config = dict(
    num_hidden_layers=16,
    hidden_size=384,
    num_attention_heads=6,
    num_key_value_heads=6,
    head_dim=64,
    intermediate_size=1536,
    vocab_size=8192,
    hidden_act='tanh_gelu',
    norm='layernorm',
    norm_place='pre',
    norm_eps=1e-06,
    positions='rope',
    rope_theta=10000.0,
    rope_fraction=0.5,
    qk_norm=False,
    attn_scale=0.125,
    bias='none',
    tie_word_embeddings=False,
    parallel_block=True,
    init='orth',
    init_std_qkv=0.0287,
    init_std_o=0.0287,
    init_std_up=0.0287,
    init_std_down=0.0,
    optimizer='ademamix',
    learning_rate=0.00026,
    beta1=0.9,
    weight_decay=0.57,
    lr_head=0.00455,
    max_grad_norm=0.5,
    warmup_steps=596,
    schedule='wsd',
    decay_fraction=0.774,
    decay_shape='cos',
    final_lr_fraction=0.0,
    batch_tokens=65536,
    max_seq_len=2048,
    doc_mask=True,
    train_tokens=646900000,
    max_steps=9871,
    dataset='wikipedia_en',
)
MLP neurons of a small language model. Each row is named by its layer, matrix (up: input weights; down: output weights) and neuron, and shows model dimensions 128-223. Each number is 128 + 24 x the weight over its row's rms, rounded and kept within 0 to 255.
After each neuron's rows, "fires in" lists the words (lower case) most often at its 100 highest values on Wikipedia text that the model never trained on.

L3.up19 [139 136 119 110 130 106  75 135 148  86 172 113 126  96 133 105 138 151  89 104 122 125 169  95 113 126 150  85 147 106 141 109 165 137 173 142 114 123 135 143 116 105 131 136 176 120 136 143 137  93 101 136 113  99 117  94 147 135 108 130 126 158 134  93 163 117 148 134 134 168  95 104  75 146 139 109 130 134  93 139 143 146 138 126  99 180 105  96 104 121 146 120 150 102  96 136]
L3.down19 [117  96 168 119 105  66  99  61 103 110 117 130 170 103 136 173 111 136 131 148 124 125 127 151 117  85  85 132 177 128 112 135 136 141 122 144 122 118 144 122  75 116 137 141 111 143 140  91 127 133 184 183 108 152 117  63 116 144 171 143 121 153  83 117 115 135 158  94 118 159  97 130  84 121 147 182 113 165 147 108 144 102 128 140 143 126 131 107 176 113 144 119 143 133  92 104]
fires in: "about", "of", "that", "described", "discussion", "argues"

L5.up223 [132 118 131 116 118  90 119 125 149 127 175 109 139 126 124 127 136 114 114  89 128 136 164  98 130 138 137 145 134 131 148 133 107 150 126 136 113 147  85 137 141 118 125 133  94 125 130 117 100 116 146 142 123 133 129 178 132  76 153 187 111 139 122  98 131 183 143 125 177 160 143 105 184 119 116  78 158  93 112 170 139 145 144 166 119 160 134 145 152 113 140 187 133 137 149 127]
L5.down223 [151 119 108 118 117 114 139 138 117 166 151 135 136 100 132 130 123 163 120 108 151 125 156 144 148  96 119 149  92 155  83 118  95 103 170  82 129 117 119 109 102 127 141 120 120 149 138 133  89 116 106 103 116 145 125 144 151 149 144 109 131 162 114 159 133 113  88 150 143  99 143 107 123 144 103 146 127 144 129 172 138 148 128 160 132 130 105 136 102 112 127 137 126 152 122 143]
fires in: "as", "design", "title", "management", "into"

L3.up773 [151 143 102 138 149 134 132 118 168 171 163 187 147 100 151 108 113  97 140 142 120 175 133 143 126 159  98 121 131 129 103 114 109 136 115  81 122 137 123 160 111 130 129 107 119 158 136 165 161  98 118 127 129 118  95  96 106 128 119 111 136 126  58 153 151 126 146 145 129 122 117 172 158 135  99 110 103 124 117 109 149 123 110 147 137 163 128  89 177 117 174 113 133 118 121 157]
L3.down773 [139 114 127 123 111 184 122 142 136 170 158 139 138 164 115 136 153 138 117 106 133 142 130 143 140 112  62 110 135 125  76  89 128 171 109 132 112 116  80 148 138 140 121 101 103 157  94 140 116  94 110 151 134 105 111 138 112  78 132 142 148 120 134 130 150  69 195 145 136 119 122 128 123 140 139 143  93 145 150  84 213 119 132 124 173 174 117  85 132 147 192 153 124  97 146 136]
fires in: "2006", "of", "6", "7", "56"

L3.up1499 [127 122 117 148 133  60 152 171 154 124 102  79 127 142 124 119 142 107 143 131 115 161 109 133 135 160 125 146 149 140 113 154 142 114 161 132 137 108 149 118 140 113 104 116 106 100 165 131 138 115 109 103 132 144  80 189 160 129  63 110 139 115 134 141 148 144 177 138 116 110 116  97 126 109 123  85 142 110  87 175 128 174 132 188 120  92 133 155 114 102 141 138 149  98 135  73]
L3.down1499 [105 121 113 121 106 165 148 122 110 111  81 139 145 115 110 186 147 116 123  69 105 152 126 118 116 121 159 122 152 153  90 127 113 137 123 166 132 127  77 122 134  87 107 112 147 147 133 158 114 152  90 158 133 141 137 106 138 123 128 120  98 144 116 128 114 169 111 165 158 143 112 121 118 162 135 107 120  95 105 107 105 114 119  96 129 158 131 163  89 123 140 125 158 121 118 165]
fires in: "of", "half", "trading", "interior"

L5.up9 [153 140 112 191 115 169  99 118 103 154 151 170 105 121 107  87 101 119 129 118 125  88 155 148 141 153 184 142 116 106 142 106 110 164 111  86 133 171 100 171  85 118 132  88 106 134 128 147 103 101 116 118 143 137 127 143 117 126 137 107  83 135 106 150 122 128 120  90  80 129 164 121 132 146 120 140 140 180 156 170 121  96 176 111 103 164 157 112 152 141 163 108 121 146 136  97]
L5.down9 [137 128 168 134 156 191 115 127 116 113 106 118 139  98 140 117 152 109 159  99 109 120 166 108 175 149 119 126  94 149 129 122 140 112 154 136  79 120 149  95 160 119 122 158 131 127 123 154 151 156 115 118 107 116 154  99 145 116 128 148 117 186 129 151  95  79 106 131 109 185 109 141 109 163 100 142 146 116 151 126 144 136 144 132 161 121 128 128 116 119 142 122 124  96 203 154]
fires in: "as", "we"

L3.up1394 [112  89 125 160 118 165 153 152 152  83 159 165  83 170 145 116 135 131  95 151 151 110 182 143 131 131 173  97  87 107 180 141  92 132 143  61 119 127 109 104 137 141 142 135 121 148 137 110 142  92 148 105 128 111 164 177 113 132 136 134 125 120 109 126 168 143 119 119 133 121 143 136 141  97 115 110 133 111  94 137 119 142 152 149 122 141 101 125 153 132 109 182 175 121 154 155]
L3.down1394 [138 130 125  75 137 131  75 122 115 119 114 111 157 102 141  99 166 174 184 132 101 103  92 177 152 191 140 174 144 140  77 131 148  96 114 119 113 118 115 157 142 161  92 125 141 101 119 145  85 139 135 149 149 132 140 120  90 144 131 112 130 148 121 129 110 129 182 118 125 142 128 121 126 135 155 135 159 133 126 104 194 125 102 109 169 160 143 167 117 145 152 116  98 125 133 133]
fires in: "of", "as", "on"

L3.up921 [108 145  85 129 116 138 123  96 100  87 147 121 130 135 180 109 107 108 122 169 136 166 100 102 127 105 126 135 129 122 154 127 127 123 100 144 145 118 117 119 171 117 137 129 178 148 140 162 102  88 124 134 117 150  75 118 147 173 122 137 129 124 105 116 172 150 176 109 118 118  67 129 136 109 134 114 163 113 118 139 107 166 134 114 136 110 120 131 169 120 137 134 119 120 158 155]
L3.down921 [113 105 113 113 151 137 158 150  67  87  85 103 135 122 116 120 119  65 138 129 159 142 126 160 154 187 138 137 141 142 147 125 136 148 138  78 124  97  90 128 144 109  97 100 114 134 149 111 138 178 140 159  98 101  80 105 115 159 122 163 153 115  71 158 134 134 142 107 152  88 146 152 124 155 119 114 125 137 166 151 116 121 137 151 142 103 159 118  83 137 169 145 136  95 147 120]
fires in: "of"

L5.up581 [126 116 108 152 145  99 135 135 125 130 168 139 139 117 130  95 105 103  97 169 113 123 121 130 103 133  89 112 139 158 126 116 131 164 109 107 104 115 108 135 120 164 105  69 137 189 164 122 151 108 143 102 113 147  95 139 159  81 132 155 163 131  85 181 165 162 118 119 125 147 133 114 115 113 134 106 121 113 129 112 156 159 110 110 136  76 146 153 156  97 148 122 118 109 162 179]
L5.down581 [139 159 119  99 115 125 116 132 148 110 102 114 109 126 143  91 118 151 161 140  94 151 108  97 121  96 175 153 109 148 133 129 148 119 143 157 130 131 146 133 126 143 162 127 179 142 152  96 120 118 130 123 155  75 144 117 112 111 102 110 143 125 157 120 144 198 152 126 131 118 124 123  61 138  96 152 127 151 176 113 137 115 149 109 129 161 164 108 114 104 153  83 126 166 128 114]
fires in: "in", "s", "the", "grande", "on", "ref"

L3.up1500 [147 130 123 114 104 129 141 113 126 143 143 111 151 135 115 131  97 133 145 137 139 119 142  95 120 126 134 166 136 149 129 168 150 153  73 131 142 145 117 167  99  76  91 122 142 130 137 128 161 134 125 109  58 193 112 167 121 147 126 126 142  96 165 122 121 130 102 151 110 148 109 158 140 122 139 110 153 127  92 126 132 160 124 143 138 117 141 107 127 129 171 159 164 159 100 154]
L3.down1500 [106 143 140 174  75 147 163 170 141 164 127 166 139 146  89 131 124 186 130 141 131 132 133 120 127 149 141 119 155 168 134 142  82 134 111 133 118 145 148 171 142 101 128 145 124 137 165 123 160 123  84 105  91 121 137 150 129 150 106 145 142 144 170 134 127 109  97 126 140 107 130 109 140 104 101  82 122 151 129 135 116 165 128 149 115 114 129 155 107 137  99 130 148 111 141  90]
fires in: "s", "women", "mcqueen"

L5.up344 [ 85 147 138 128 136 156 138  93 158 126  97 108 121 110  98 125 156  74 156 114 125  97 119  64 115 121 131 136 137 127 181 105 109 113 116 165 138 154 125 150 122 121  97 126 112 145 180 115 136 139 116 101 164 154 123 147 144 106 114 117 101 133 130 116  87 127 113 135 130 102 141 144  99 104 121  64 136 137 143 140 140 132 155 133 145 113 120 109  97 157 125 127 112 136 133  98]
L5.down344 [101 155  97  79 136 136 108 153 140 105 107  97 134 122 134 131 118 101 118 109 112 136 131 144 184 126 155 117 104 150 135 154 135 134 134 145 133  78  87 109 139 102 163 122 144 125 149  98 132 111 113 126 114 132 156  96 111 117 120 150 154 160 137 132 140 174 138 114 135 134 153 123 103 131 142 110  95 128 115  92 114 106 128 164 132 148 147 104 106  97  85 120 115 101  89 141]
fires in: "before", "during", "early", "began", "until", "beginning"

L5.up294 [136 136 114 131  97 143 136 108 156  97 143 166  61 122 138 101 133 131 147 105 128 143  99 108 164 163 112 118 116  95 114 117 108 151 132 138 156 128 126  97  80 103  93 139 129 119  90 134 119 115 162 109  92 178 114 116 124 139 171 136 123 132 129  87 140 145 129 135 126 196 183 128 114 133 113 121 171 162 117 132 103 176 101 117 122 105 144 133  97 129 174 154 167 131 114 163]
L5.down294 [126  99 145 178  96 121 115 150 151 118 120 137 118 151 183 171 142 120 149  94 100 164 118 128 149 131 166 129 127 149 128  93 104 145 116  97 142  86 129 126 157 126 114 150 151 113 129 134 131 183 112 140 121 167  99 144 118 125  98 117 162 108 135  95 139  99 143  81 136 140  97 146 170 105 113 146 130 146 151 170 147 152  84 101 139 119 117 121 122 116  95 129 153 123 164 119]
fires in: "her", "his", "my"

L3.up924 [126 128 132 146 131 102 146 139 107 100 155 131 109 125 103 119 127 125 155 118 106 157 129 125 146 139 112 127 134  60 119 151 169 110 110 155  99 126 170 132  95 106  88 111 110 102 100 162 137 112 150 127 154 180  66 153 159 145 120 158 144 150 135 131 118 108  94 161 107  86 109 166 139  78 135 113 113 117 143 141 116 157 108 137 154 121 148 161 130 133 141 124 154 150 113 172]
L3.down924 [121 130 115 139 123 107 157 136 114 136 141 116 102  92 114 143 155 127 105  90 147 146 154 113 156 116  75 159 193 186 130 105 138 144 114 139 137 114 102 102 119  89 133 153 126 144 106 128 110 125 135 120 116  87  90 151 118 101 117 147 142 152 170 131 122 105 170 148 142 123 127 136 116 114 170  79 156 126 123 145 147 112 110 119 147  96 135 156  96 113 138 106 101 126 149  95]
fires in: "them", "him", "her"

L5.up238 [127 138 117 119 135 132 104  80 156  55 170 131 141 105 147 122 142 110 124 140 115 174 119 107 133 145  89 164  98 133  77 134 183 129 149 110 128 132  98 142  91 111  97 132 143 114 125 140 105  84 131 120 170 127 109 131 121 149 135 107 137 182 111 130 154 136 126 113 121 119 143 108 125 142  72 118 123 168 164 115 166  96  90  91 142  88 135 108 118 145  96 125 151 103 112 111]
L5.down238 [141 174 104 107 161 162 165 145  96 131 116  96 142 133 155 121 111  90 143 112  76 164 117 140 102 138 120 129 172 154 124 124 148  91 142 118 122  81 138 110 130 136 115  86 141 114 139 125 162  98 134 107 112 127 185 108  87 118 115 149 141 126 137 138  82 162 122 146 108  96 113 102 110 106 182 139 105 104 175 167 145 141 109 118 153 134 152  82 112  82 165 158 131 128 149 130]
fires in: "by", "with", "in", "music", "of"

L3.up1336 [147 121 117 112 118 125 149 124 158  89 117 121 129 149 118 129 107 120 141 111 120 117 116 156 116 122 127 150 120  72 129 150  94 190 150  97 123 144 102  76 145 140 118 114 137 127 114 123 117 139 139 142  96 165 128 154  99 131 106 148  95 134 125 102 145 135 106 146  73 113 144 135 185  71 194 102 158 111 149 172 130 122 157  94 132 146 135 103 154 145 125 138  93 184 137 114]
L3.down1336 [102 102 151 156 130 133 109 127 164 105  95 128  99 105 154  75  92 141 108 200 128 133 159  95 132 124 134  99 136 145 145 128 151 100 135 142 155 118  99 136 134 145 125 164 144 117 193 156 132 134  97 132 125 101 108 150 117 125  98 117 155 110 124 168 107 156  86 120 140 135 138 157 128  96 113 142 134 136 113  82 105 178 146  90 137 105 164  96 168 151 138 118 135 143 147 136]
fires in: "from", "until", "din"